From a checkpoint of a small transformer trained on Wikipedia: 6.73M parameters.
MLP neurons of a small language model. Each row is named by its layer, matrix (up: input weights; down: output weights) and neuron, and shows model dimensions 0-191. Each number is 500 + 40 x the weight over its row's rms, rounded and kept within 0 to 999. Numbers have three digits each.
After each neuron's rows, "fires in" lists the words (lower case) most often at its 100 highest values on Wikipedia text that the model never trained on.

L6.up537:545517521544465478522435515487553476541483397465476455500527505512503501544464488479507472456437492485469455455541496448571538476423529530537525514503471495518462554500471429517534551541503479518549479569475482433403509527465497551424538417602511461532508505492522564528498494469481458470500531468556498489508533498508529449461478581483441529491498487590538465516531476465552523600503578482533520507493451523499547539575499435500472511424507545470550526525505524515452529482507493537468493414534521508450551503446515465547459446574609427471481493439572502473511488490494466502
L6.down537:509499580496485453527560534470475475468522525478509500511515499523464526502588536525558552512486505493501443526499582488518472427399535553483527543507503517532531485435500362558510491457491515469498464496563517503517503497468456501582495494488425482483503529498546507462482534502526430449478442522441458539519525509396502471440559496457461507452509434611507520502530466518560456480504510485514504517537504486519561535538544552491578501479514523503517556472462476503457412458550541473561445547476490571473493465409528518514495508436441491532489468402486428470472492463566474525
fires in: "was", "draft", "played", "with"

L4.up583:562540531433506539525467444502442529507435512465554485534508477496504534486481441507523498525471536528494463593545446501521501442520512513445488472486440506488538545477502534556482372511520453459520571468528477420484476548550436543510420529443476529450474517473502470576517462512415573546531473534510514492528477487510461500448411451500441571521521468498529527519532473454507404485477466519452480456553487520509491531596467530498510510508542517536505453521502536481541495475512541595425377471530483502448512491526478471478465410501487471513476527506496463482501519475569512587
L4.down583:477489459580477497509451459512470540517456536472538473420506491481495526469481515432471491510557511553538564447443431556475512512468452442541431566475557494548516468447427478478513555449403404485471502482420526525447476510540509431505468467516446509531503504533522444511501509514515499474450455547520486484453511474507570510529487514514534422521483510533534532511546568524505482517511456573495467528545543559560506483467463388512474472500519452528504483543484478483467459379456481555516476515456559437475520519475477472465598594515500504498473484509446487454478434572521513487
fires in: "de", "of", "en", "la", "et", "di"

L5.up56:488599417477489504558478527449497489554442476501491474457521497386457593536485522507503479506470459482449453501467477487540563576482489521516520551500419459500476482459484500515503475459491521495503429434558526519572537536548446489411463476541474532528495498522514502437484512466491549497438533514568550526534490556509510443513475520562476527500477557496501523489502513600570455544447491444513470510444524539491458491489520474479506558422540536491476595512556535526517516521606553473528459496539428480470508510505536427541480506514576460458463530462530508454533467438524421507
L5.down56:550502505570509482521450468504501469530519514477516449431460519501477431518559481550518491389548503506492496501513449502493530529524603458558474451441517520473431484468537525484471491513476471493533530479524478462468469495453485575502480484528409546506458544475492452479513523523500479524562501466524453510444581422469521538539525503492439477532413486525415496446436482518435521522545513536503443476444492511504590485538499475530533473514419489528500445444400429598483513499479393471456463550524564492498510442511484470432429534485553490514483474540538528550539512531492534533
fires in: "the", "by"

L6.up744:462488543441452465493476410588494563464497443478528446483442534509601531474416523510489423486504508502500431457473452518482499525463556487496510559552435435446503521465534489451456532475469529485463571515488545445495420494485509492467588482540506443552400531490603536505456509461523449462513511477521562435519480513506478507612481492500499522547525465489536477528506510527474524543501493518488520525553517478445494460472493508464478415500528566489525497524495420522517498454444531474483435552478546556549487488518460507451425481526484498478502490502471510477609436518456559494
L6.down744:516470521441513486486547528527522450591529453490568549564528492527472540567434475506519501459504481524492567503510441438593541493464569507555476557543547482459544501530580498434518428486487518462419530455555423469496504502497463460532496470533486465460483513523447518449599569454486502425511458482494578492502469481522493479467447514530494572485436493536544407506518509545494488544511542497440463531464513503453452474583532449568496505509520538512570494505496475567506439473446597532505511513532482561497542489545507479537386501453535504449516496521498476469489462486513513491
fires in: "well", "career", "history", "early", "life", "background"

L4.up616:501448524493437534492522541468409506564460435467449509482482543438512460501487474496504481552491507531518426484500504482571540491594493530543453553451475499487518549527531574462503488485478503497461413503606539546515553459469561591498510536487530432580520510494465488514471577495513540465440546499488512581549455572443451541556485524520512518509518438468490534466456566537470522519487533513496481507504514548454498505528534569490504509486417523513529546436510485470540445522536415489543486477541532564504517524497462471476525547514473534566568470521489449421470409460530439481
L4.down616:512510465513527502499468492497566526475573560476483550498448517483568457519577507582496502415545513450500590490552504572491475490537478467427517454539467499532498502474490455482496508468521521489512498452450546515455501485540531520519550542539389496504500450452372429485516498481507462448555454563535457462499458477561587457482522464487474521509427531506480580532516464520548473454490538451484547568512500524471510499419514475502463451487445458415495438432459566509496517566470533526541431495466531539478437489461536467493551526492546470545534483522505452561520555542497517493
fires in: "a", "chief", "appointed", "an", "senior", "same"

L9.up131:477509501486502547445493446501561432487486476555444432480543521494477485586465534541562410539446503474482476486518451448501496493480518431475535563564550531481508538464499507517406489515466476499546450519568450521570492517495510520453474564569528546543516569458526466469470468511471504464527519468515517466558551522462486409556483524513503483483531473605475446508512511434471552538509561423520522562466539522479463523548451555517507550494528526475522458466436459493495500488481550563454496490477521502513485555547489442511495513510507604479460498577542430421562480558518531570
L9.down131:456508535523527464495551489475467499501534491519524509481518474536450558506522487538490571524490448537551479531466568497536555486524494498530517579466483589523504485472432538500486495469474551545436468470540487489605466472582500482518500517514453469485476506463531527513531489516483502494561427470490437542511529474543558482503562530503463478513552472566535550442437591559514486528515578500504405535464450521485471508483466450486438443452447445490508419517456541534538526531514467520537661489546543562486503457542470415475483512498511504510484515535522573436488458530415492469
fires in: "was", "is", "are", "constitution", "prominent"

L4.up570:538538531475481456548485512486517521564427509541471532502461484537476508538472456507482417455540552440494526585519515584514517507485507547466489448549516576479567556447501546500513479569509490498502425497489511554484456483494550462575570477508454566455529438526498442512535482465482539527451487508496504501497475485511493501584473407472543494501463434523393512448515458498467528526518456558564498512504480502449518527534470512501548442520501581465538499481469567509557476523466590498425513534487462527528457536529502565514566471512565527492529489509501408459581448513594546510
L4.down570:481511440515509481514497470517510504558540462413570493449512494560446564464536498487495486475553440459466549495467535522462470493545526537528515566494521467493512523534449404499445529533459552534461495528508474476497606538515437535447425530536468480544460516495466554474478471536544516544502487536556528511442539476520485547479528539440530552481514472463504464516535532450540572559521555523528547458560474495499496504561421559542487495478539424447476548495468420510472474572450453556462549517485541418533446587486506430458539517497482530434561562533540520551481457484490553510
fires in: "the", "our"

L4.up529:495535468532457543460534461563484473452472516450521467557490576503432570498521531593517495522544497541468477480470531472468479440468476488502491518482548525510460562527542474547500450558434531478510537526592494517452443467500467526529500499564528539449493525480513517472460592536460544558491519472550536459543535508501523503498555460515461446459545446395480507530504468509487523475467435514513457422443471403538491462405553608470457530555548543476506434527495478548520497504413510469564526508580497452484464459469518442481526533550474550486514489516542461451475485489496544539
L4.down529:564560474536483534525526476410433520504456458498536448431450507567454524529437540459496435493449477544513570500419459480588542468526529469526521456487509523463471519541546530508486475434573466495502482478467447483474514485492543539481446483462503496482549571561563467472567467507518558518487502413513447535488511490493491488526506493524470475479520506454473537494487520505465539426654566476477424483545593516494503418532461452528520492526527460471517547510563503524583460453524441544438511507520508513471512544462529532470469542508496519532445505553501522553532508506514414483
fires in: "by", "to", "told", "asked"

L6.up624:526479506493497478411523572506541563531449557527564520444501478514544455590508548551507538478455477518514529494512405467462500474531519446471526429509546471554500555454481492548467450575473499510571512490471498476490519543447532513584521524478467476378464487521546539542540494488498491539498491471494494455469475551556482520528476452436478490502560529561508443498443512392534490442531465433424499542516548467512428484491501504403492577563551453486512574500531460472484518489454507503489465490479533497434584519513500492552520458544452467443529534473513527450477553464527523529
L6.down624:493488498461451448490445518523486538485459554493481488523542554520381452487510468531470529474438512488505507505545520481524464453487557437526462471472554439454500519537450446526459478498532514444425541522545488483471530489497539587467489553583446434443503517482503489491524493423461549460475497549433500531522535574387486458510502528626467571507573540524451558456517554506463470552443450547502491452473540426483530442507510445525460534501418490471513544491544511503478451534504458484487512430561511476545467552522515498479466485553496453530508495521475472502443473511501586480
fires in: "had", "not", "without", "never"

L3.up759:506421534523532541482534566438473497431493465568537496447510426512568518481515500532489518511501411436460463444476467457569541572492527515483477542495581465500449452497581487451531457535527576553517399496475431536541491488520462452483499544581490463545464537476511476465486524504540519514482554500506492535503506483521558487605557525441479534512481496462404457547514514526530445504529514461586516517497459511507493489512442564511543513492410500569494544532546461568501572504551502559516510488504502540385514466488479508498571508517543515483511478536479454565504509505463523510
L3.down759:539526477556441474547454449510520455552467503410526595563490537508524524484542526506522559397519549503488566488490485490469513510482566479472484452486505415523518538518425467556423555467468487479514547484453539430419485501499556569509510449429457527462580437452469469466583485482510482498513496491482417545511494534485440526499511475537471417545491559492539515498442443504488577459532527503529482491499478531485509546417554509492526478562547525466466485520484458459469488477551529513478567507500506541495454503465491468514468553438586490451507439463476511583448512456526520522
fires in: "the", "platinum", "commercial", "whose", "royal", "financial"

L4.up713:506511509502499583504496517504452446538449540507532477456556500500504541484531510510529430526407533518469514503563444492502506470572535505498506519395499507434514480500456530505423448581511462515605561515570530512506492470494494482498461575497556508531470465476469491506506563478505512534541568536442540529444527514489494517442480419481431489419519536495442507544522503510435471511494521519461519508536564396537502528452466490537487557498537538479463486454463510478544472470496473566487367431500544504509519497554502467502487504522519440454529548482425608433488504494432543508
L4.down713:501554462547523513514528453539490485527499513550537574521456504422549520466506506533513510471490439461465515420483504493504435492478452514566439573521485517469533542513565447541489495557545531503458557516588510486548550488506446537479472594448485465490454473516504490564511521493462462463571561443510494446524489550499428451563512472495438502465503498513520507463464536491514491459559480489541477555507523463467538532446559486503453476503533540531455590457441497441476526417498550451469554418507523500466508632464566490557467544582497499510497519466454520472491501572483541438
fires in: "no", "any", "without", "not", "t", "never"

L4.up120:531410602524428401502537483453485562481464511474547496520399482497462471549466515529560479493517477369539498459517459431521524518491488566514522472444507492479483488446610448465589489481524529459443516541488500547516471498446497531518494555562521492582536546534499547528539467493566511574495560549486498427524455471474474434528510490499465503464496512475592470490411471540514468505467490510443493502530496421527456480555500540485485543483514486470540504500514428504510496516498516528461486471538506561548519519549483524446583523472480434550510454483493503501511473432511460524
L4.down120:476538499574547558524518490426540492443490470475454552493512562511445456553443495496539492493535522540469470509505481490612450510574570478514420496550485493532549529539467536527480584500521532507494510522468521440522481472560493467508470523479479538512436545498451459469517502477437526542504482515475424619463500525553506519533590563506460475512446499510414469505528492477487429515533505421469473501550536573400498467555507497539520446517470549542474536558470536506505549544485538474492489540485508533498496412476480443488518534503563570558480508456461501467585503537482478426
fires in: "an", "one", "member", "sister"

L3.up615:511449482417509491533510476566526483478473474506534498508424376511533528599528449495534482487442615485469555485515465539452486540492517465547415450586531581527500514552491504553512478510506543469527465466469541581509476500571488512565552525541476435474444445487487559474478479418478533509465491469482532498499537514464463469471505462503493529419537509502510473501506535520531477466513520555447432507499525488490488526568451426580537495501506470469442502490460436394546528456528425489497484488491522556545540519497496501528438484528554486485467448521560434479522468560472517460
L3.down615:595530466531561449492528484571486494510495493514558503423405535544441505463502532579566555576522430564460431553525579472466524448483494578433475501450502445467520565476475453466569488440488549567524507510584483454489536502512541495502404485490432517504524495433437523504532506579527483485477457512468478515493485510535480531477515508524479408524540481527476536523463516437422506505492503580491524504489404525540531517488463567514487466504511559510457472424516492504524493580460527494538479514490514459470482457479490498494505502481474467462422538466533489515456489414472494509
fires in: "or", "m", "word", "and"

L6.up311:507520562455499512467451502487521510478511557533442493614524504545463515479480540458500479496505548490580449489464455482479527568500546514526486550451576498462493482489534462445483540528483504504509492551486455482433502482622461493539518532544478456410478487540598486467453509521463583457443551481506485477525468496484460539510507457463457452508513457469509524543605473499466578514506482508434455482509529512512511474503569491507611480455430529453468524626484529526537491539495477461440562468479545455522525521553472549516539470445557536521523527461525474504469429575492496526
L6.down311:444467471459459488543514467520608478486491481496528519522458512505503532577505512512493572490610496400457422470534470499504502584534448399493517487518439483492482455475500467526488476433451518532505495478495508441505495521492482507487459526482517476550512514504453458537534543499525466512499502467525476449498493437579479451475522530418499607507468467533446502465523476563484527459447484458446500557554509548518526471594447521519459514522477523526506496387526427530456503528502455475552547431607547564477461547533538435429487535488423500511492482484529510464472550481518491485
fires in: "is", "was", "it"

L5.up46:502534498570486434525470546499446511491512478441485459531480431503504563549507490581532542461534532508428493467478450546439495459533499467488524498572494523481518474531483551561503582422519474452507470524529405549436513482517463485518546493487507438580466572524516459467527561459492519452534468480503453486533533533482506435503485420478515512536522541548479403546457514442541466466531502557537554537558455509507430494482466508555529548486551504441547519537490502528522624551571517431471449488509495573509479536457491522496471477544482514506468539453485487483566564471502590513
L5.down46:469465524458488432464508551484513522544518525533561574502504560529482500483541470554566522487487466532431507435490519446511611474550556506614516498529458398485569462545479496554490521475490503440436508520454472450438490491493518445516520444523469521536510566586467490529509529461519532447538467499533560524562484493451529468464506544510532512433519476512490490512479504520512504535420505517478491516580479541531455505499471543498597506529487486424515497436477456579517512588481493505509558434510495460443468504415530496519564501500590487555487522515536503506458515513587538452
fires in: "he", "career", "his"

L3.up398:513491488499545542468512457496516432538509438516435452496446471499558619543492508479504536495546535458427521507468514544508549519545479478475533521492478497497520462497484546484474394535498443500463458479497534507482474512536501570476498600571507542437460489454475522537499502499538468504440506431526500422434494523492412462462511459562406476447556566563503482549475496480520514528532555544519457543557536542509501463562521506477541531490570466446570549489554461563509525509496497500448426515477459505504486428596487533519533447499547481524599565520474495531530465530450516482
L3.down398:464431427481485486579397562536523492514574528448520510561535544497512455583519483515468483514549455455548502452585520495459470431521548444501435502464488518494460494488587509502450542504461493563470517564457476455597614533439550425482446503471489441488509480490502408468509491490442482499545481536505498516537487456496497470480572564432569513523526488421519500483558507490448568478483503485476535526452535507518523529474531559482477435508460593485463559505483579519458559452539494476513555496542511568516507504465517470503497462453482507510457458512507535481502515485507494510
fires in: "was", "is", "were", "are"

L9.up653:540526453489573543438493523465555591427419472545524506467541450490505484548497513438475567455485451494453557421461540516472538583530451451545494563495522455452483463444442497514462477550475462430492526446501500498529475587480531458496530478513416520543481533498504574453571567515525503488459503537465538502488453481484496466513492459464481506476533530528472427456516466414585493502517522522481487488520521467469503525451455557570485573496563513491514516566509549608505519515510518494480471472552486442476500544444524512548572531544445511478463526564534575485483453486523481517
L9.down653:446472508522508470484474506520491508489456468462485471510527479382509532478453490471500511510675447450518499497464532488477505531505625509480442440544470479496487454448523489564533500555414518457497547559508456568529448490485460541509520521530499429527542510525504463531533489466580575487505530443464522438472536491515525447546552528443466525507537563487454487521496535469559516511516488585503517419418512521433537451496522499487562496528522567513476458550496481537495540562485438570522517512545532476491529465472526521450456473543485476474520518504532456460559565525429509507
fires in: "for", "had", "are", "of", "in"

L5.up759:510558508527459460546537441488507539396475535484472495495540471542518499556404541512492478508501526498464505457476482474454463438470481418483489493517485433507432509515489521462431475452514468465506440500472533431448492451580523449427486547495456434416417477476554541491455548514566529476487476538468529477446598502530576552505501485547452480550483455487500473548522538523516532486546562540497477574519529536471494582566473473564502425545545495417490519472465503519479512560493418575458512486536553497482454505469505518505572492526519545504535434481490513451480437467495491492
L5.down759:491498552447547510544460528488531398475432500449517521526448501519561578509547489482516470518455561561526505423510519513480535511471549544557565495505425517512518482496542486489520519505506416527495465520490515531528496485509508505499503464511499447551520571542481517451512479512494552541537591472494480526626450482455507488468543502517457476409567442512490530470519447492474545514488497473554530493501471498455531457439426538422472551450463592495447466483468470481496523521533521485453506520529425564470486507624447517499410439560465500525526489490480473483493567549520554432
fires in: "was", "l", "del"

L4.up599:456390482493431522404503412494471485519419467508478597528551571466502519504533476453502455500497571527495464490533525497458509527508524438460539564461504541547507463415439496421456442473465440434492526483531519482500549462515471518487553559566492468499487454577529549481485530481508484500465472520492515526463462518480558539441482506454532534453429476478458504493471522460501399513512526500482497507520541572439418524523492576545525520510456569565523479472491421475479450499482554507489470519531489512502448482458605495500467498511488505568480464425444450491479499485520486555
L4.down599:454439483447518452493597472459507610459509494486537557493503465487488451425480492424489579509485497549443483456435440564463513483454536452486450467527448522477450514498575446511525516508547602479452538559542531472523482507508522455501506557498421576538519502472465447502456513511519579484612465476461529561542540578506589435492531479499564506513429505593484549499462523493501526493479451526534548481453473431564539524561571510502477493492551499509499544487493440536511509529488534514527491499482493517554582531520543469533500479535512506503530494487521517502532493545456517532
fires in: "had", "to", "for", "onto", "online"

L3.up183:508462509531540573495527514531550468458400441512495502463571531523471510463456500488474548519500555507447486471500551467439525594469548534488560490432519495481502544467451455508465509480452492499559472466548539505516526486519520425553594547542522576441430500533509426519516484522428543497474459562505475471486544507528457445420507498463519467517537455472490458597467544486556515518482471557489467520491504464450472537439461565480480453453539457462518538597565478485557512545505559484453452464518524507518541545512603519502586463515545457472472523481481536497475546524466493450
L3.down183:435535499455429526494479452482445470491549471496511519543485517486494513501484531507508494520621454321522519535482482482535494487559468481490473475546465472540495580470482503476549540493468512471479579595447495483575427486431497494508492467485508442544476563466506520497581493518548507500562456452509546582530555475535517467514503480440448504487464481480524485452512479503525526589450507492501483544502477505481493502496521474533543501588515431435459498513412524480479507489514440508570536438495435495546420523435463526443482457421455553484554480500499539498502511481470465478
fires in: "the"

L5.up462:500479553535431450463571428500483544527481427492497494492441468513485471551535531487482530490555539468446516531586517489565505463494517432493520493489530524493462508527567442498514543549576522533480510552561564457489444541488503534489506575513532529541525514543538477463595463526476541484457556451513425511471497612471537462439536452460477506504465470580536512513494501557469428615479471505526578466469485461486444507575525511474496531442497486497498529472475461434489419480445464467482487466471484494559497564485508444537500511457455488529499437526518430451503522457531577533
L5.down462:530512487573520474515516514486523437552508514481518453494464448521518481554530524508512540568611540511558493496474505528538477464434477455430487523563532499486501513550507496509516449504543529418510533476472585518504451483505459554470526473500504511471470511445539465455504530404521467451484421462527491479458489472490504535530540585518533540494432394591566504465507518579503519482546587427556490523558549527483563506533579492488527490552481512510465517471520452534427536510459607521617477446506526499536504495442476477531477479550498548511550503524520507484539429531470520508
fires in: "a", "an", "now", "sacramento"

L4.up283:440540441526505448509543461468500486411450488465513515460436512517503527606518504501499466502542473476474452493507524488549493536571495543482407489525494521498523455541489432551436503435501431497476455467528532524386439553476484546475453502520496505555573504521462458499492478434541496537534510477475548445491492487511458451528491466559514511480486523426459481499514463550522559527505485528524470454582529547613480460577458435436527569469521513410461477517592546567528504502570544493483485493532470504466479524551476494544528511558493516497455484501520472464482559484551497585
L4.down283:473445537455500533545495499556490506496533484470564460524567530518512467495509417493490498521425470512490579556487466500429447471506501515440546552438493458461457534529522491458552471527487485439448468445533448493588515520557482499443515514500539455498482522525544460480529502446437470481479487540462586439471541485464617518510476568521552515464535514534449542477501522467494478503429477439526530550469461393499460529474468429512593466567425529555563492582478484517519488480462499459564539503477436494478521462521487494477449441555506485543452430491543490528499482479485514431
fires in: "the", "numbers"

L9.up421:433491461547498565538483483451500561466494518478473534530459552484569529454431524535515572524474600476499512543549477527495520548549581456525440455522574498501536488479498554531553500512525472517470429495472520505563505623493465556521474476506508421483490520474558506462426491485480529612520527428479538563479484519483535551543545545486516513526511436514477481511550565534459502596502455538490502558546504519520458501471512569490576517501525502544457551498515510526527425506511467551505437471555490578521499556491534522485485535508558500505497531482389481482433511510464476555
L9.down421:526501534517510432504493563517495459480497467509512472493519527526539469543553474500525471519641441515444471511493480495478487500476412481473528490474482550487467533516515446470503462485486515429436535503551514453545501499435492480556540473452450592500418501576465526478466452531540526386514515592493529498598554471540443441507465434527455479463450467572490512495515495493504503448487532491486543456505518486448556530448546498498564491489513541482494501470512503484482561467540438578493587545470448392458522497434481480510472492477531526415457467549545504461441542529512477495
fires in: "the", "north"

L3.up546:419517508427543495507487486459536526552430491439445531529527496512455476545471498537447534489458558491466450490565508525552597509505495460503416499472537517514514468443505545493447392505497457543609535495546564450449431487522496568545511514447518473552452481560546577470515547493431492469482527467508484517459487499518459495496524498457451491430494441480469499528513489500509506513505519449456496551454487532491510493547448539483516503509526467525537454505504477485546488497545384551557604518428490520515510548518461462438567461462552490486498499587542435442481529497535554535
L3.down546:538536473521559515419393500428508504500546515468521491465432521511466493533546493453447468503445495539435590467439521429439491500501507509472515543528418494545509510490437513499516503439508513479417521472493522493557500609505487465523526492522482450426527490469494489539522472445478495535553584509525438534451517514462438500472486498507536486570473501537509530439458461419538520480493508439481523593500527363528495465454506481482460458496520500497473541459509540550446459494443611469565531529445415519468478485526505487479533546442518482494504528477447502499520469539503447515
fires in: "2022", "2020", "2010", "2011", "2021", "2024"

L5.up160:487576515461479502521535483479539509534505505487543454526532419554522516471562505485550427505482530479512569509521523533533528538510453451465451443463469499525464502507543529533474423552442516459460488513494451567444496529575538479489519528528431507549514512531513492425462478514584506559520444471494429566458467515491499473549499445491440550470494593553507504493465538433509426480499458490461493574450526504568455498552476518417434578498512489510525535512423506597516589497441485488491473460548429487515491552459524425502529499551513439539496443538506538469479574523470508529
L5.down160:523450517518484480438423496537495503510499507477474520503546522511471548458472495453473506529475557453463398524496466488472481487518516533500552513529463507523555496511527478505447533507566562476435525480515499490576498485531558459585562549444414506521466491481499525525575493499454540512477459580517527505489519505414456509405490444498552457507482522487550453501546507454521492482417557474577571519479547459430483474548541498468555488471530514470405464488532506548448480460496384541510519519496528500459421436523464515557518448447488555489473490426529570507539405504480538526
fires in: "on", "an", "to", "a", "as"

L4.up411:527503512573543486555468516464491503501494585415510512451522502500456530453488439616477432475483489468471488423469466583497548479508470402548487564574534538447494574474520534546454445492474464510615543481490479551513472511541499520481504522496505495466471561449491502468504427510516499472441488483549425488473545598433500493458535530506481561459418492510445549470520453521481482445505475481510556538493506480496511483513492619561505515503495500494507511450554433556533483487512494497465494474495542536508549539466509550542500494562482510568496447489471399521554524529484524456
L4.down411:468536526480538453449492487546473476458476402528489464511491531488504466417512538487545462504507466480476571405464532543494563452546504557410489418504457450502493492510462565457493560529442517533557479515525524547483547503505509411555514433561470454538454553507484483506513494555456557477509543520533542508568452536490476499525489515502511578532504449512502605564498558505492514529445496472545520501495549498470493516557420514503504541512469563403484463540493554485460496532542477509494494383470509417488468526494512534564523485530492521428443502507476492523435566540474431506
fires in: "two", "three", "a", "his", "s", "four"

L3.up282:519507526485513474477527455529505437522556493525467564475544491488614499506548575530439525492434464475499490479498555577470496537582456531560503531461496454492489516519540551537459434512565512443514464537585538489558464525522453456545528518538482445511487525465526521552485404444466497547439504529487566476514557564492479556515498525502500584460543502531481471534488443492494469546461453432458482526515555521476486460478454524567538527491496446471520595466558527470518584477531487413442436492498530545501549508537476550468545507517527493466538504498510485523542622483524554515
L3.down282:473486514574444500496446471520534480504484463535491446588444555490468471414459520507512436462541439465503443483522496495536534512495467539488546459543499460490523473588457493458461511528458541541484463461579518463512521485502487502432525540519492437538520521463468459555537482470503427489570517530517529509476483502418487435567500539520501477518465487515431500552466545469451479497458538499507478547451572491560567453436516589490472527493509474543490442501515471550470548560431494517436479622508533453546533517518525550525437513524474510495532596499439474469510502507407468582
fires in: "all", "out", "each", "outside", "any", "every"

L9.up205:570467550524530426478501520534520493460516522525545465509488549510497420466442492520568522555497506514508451491511548491480600563564529568577421545478470521494534451467599551469539470495506468546436529465492529489477525508423533442487459481481465486498498453557474565487478475512507473506505576496487528462498451561499448517522516446492433546423447478497523534566584506492512511527462484545468490497508508499562441471526454440453551515563469506508465458529408474519567449494445533509455435516483502491476442544580559569566475495468545485543471467445534505504473442553500493525
L9.down205:519497443509539466541506476435486513511513483518382492587491447503502503522491473549643479572455584506510495539484525452507465449459491438515475554514549480506493526480444464485478456517533479545502474440488489488530474557500448438481476551547464435474547501495479531493480458512408533466509478447570428432511545523471488562463487432472519559551515522486455476508537495473468502516457484533566533574452585495449536602508561453424500468529494530512467534461472470503443524506526496484514535503471556529494477570578489538510486461516506506485450550499440525466522571488438538493
fires in: "as", "there", "which", "what", "happened"

L9.up222:547520558446493541504468519533528498521489502430502517508494435479567546520477504473520538487543475449423461548477557452471542489528466564485511479459498429452469477492520539536577554538539474574482468408545538542462521520528515460452474508497529537510472488510500444519452509500492469537462519504532464509589496555539515533500560524522501505499535514468543507533497564546466514505516527514466483545464473485466495541504462465506585550512549575444507491529517481518513460515573473513556418507506432526564415499569488519504533485403538595400538600427528484564463541438495557459
L9.down222:495504519540434449532519529457525590455517520454515524487445459580510481561432511503483470519563500436508578527543452466529435521493503510467511514487562530551500571514512534556476432508501462397552487516471488444514554466539489520475477476478520519508527512508452487467493540487464522460486497512543594467474510526498526517462504548508510454568499457520444485538520479522559465539508458579460523432508548532595495532532525473413478438513512521563608557428456508508447578501496481554443509455436530557446405526488520463513468513600465509506491505556498510478493477492526474459
fires in: "the", "a"

L5.up399:528514568511519483465499531522589491438474496502564492565549540528500478482495483509481478503477514423535498462461511516523581554529469531448482519517480490454493483533584514473438533520433449517555534525596488439495503542508513431516478553497487598461454525427556569473517412500468556460522520551491530421432459502548523523560490547476480491493563460523451427450567461503421487525547491532428442498486491438421531498464478484508473464466540524521534542490507509521517495484475546496498447400477465486520491469405520572566485483497559519540519481534487548522490492575490543497
L5.down399:450428470492559504564474576522538487518493506493504460516372540451515509450478495501511525517523437461376535572511490502472506456525540489441467480500507548545499527537544490560522520503524494418499472534453470554460507456442474466503612458516533453555507539519488495495511491495581494536521450517487583514544518565515490566493561516489507385507489507473468478481532478448437506567487547518522610443505507501449524522490501515454503480534503516427468530522464427494466505427501490482450530512592448456501497516507606480505480477461514487508488487480516524489440488483596499479
fires in: "two", "an", "three", "four", "five", "one"

L4.up187:424456522523432531452500463529492520502545502573465475516431446531428459505479446498531486390497479441550589515464502486519517531483530488488523522517541448467527510518560500441483460526517480507474584514518611530478477481589408471544541449446495555540531468552511471477450532405497513469470454552506511501501532502453511457515549510501464503492491513445499518514496500435484497469573445581496489489460519509490473474494565424399479523492450474432491460456530510503445537528496429520489471518547558438532485540458486527496579524474448507506547449459495498555524493499458585452
L4.down187:531569512457502532551514579530471512492479483422480562477532491444564513493544533534500470530548490509449500439502575468498479505534501596488442536489485522544507455521467480590555463526496550546563520527461476505526462527430481510488474544519435491453469456408547576535560490547475412534499474509540489479536536483545481517554457455482470496514533478453500411476470454526488445499577421513488508479476487507502524485520558542471537521450541496621553539507473471470528420462505574488514582506456555457525474454492501474562539483511528530506448481457463460508543426434520472508
fires in: "and", "or", "decided", "not", "see"

L9.up55:524499586512472539533490436436552503475468450453451545501520518485478459572446529512501545465470468492458440484516522443492526491511568548427533459449448477526568475485557444561507535478479474451461486467455525495464577554494470458503519575488525534541449514510474527528505407553496477578419561562487493554517494493492569509480508448530476510536508482511515526483516443452552492522556556473507479591534525523539517461560494515447494543507501536527434547429444405542556517533481525560474456531475480488520437580534508447496549568556485470531507505528504554417472480482491453502
L9.down55:475601475573451525494504560496488512524507551534480511515549464533471499494478458516541504443582513552470504485537534508570450553540514510494575436543484529519523510412470497568472521507537515555479439510496474449518427483451445533478548546428572520478510467483484497484552425420505502581425508521431525604440465470481455517559475519425484469502505494470553466463547514483553534505513426500504466460434507442401532526487471512510505535525499488443498446515529481552496490479494440489465469528523528561452517578442487540548535454493561527527535485493532496509517527533426542453
fires in: "an"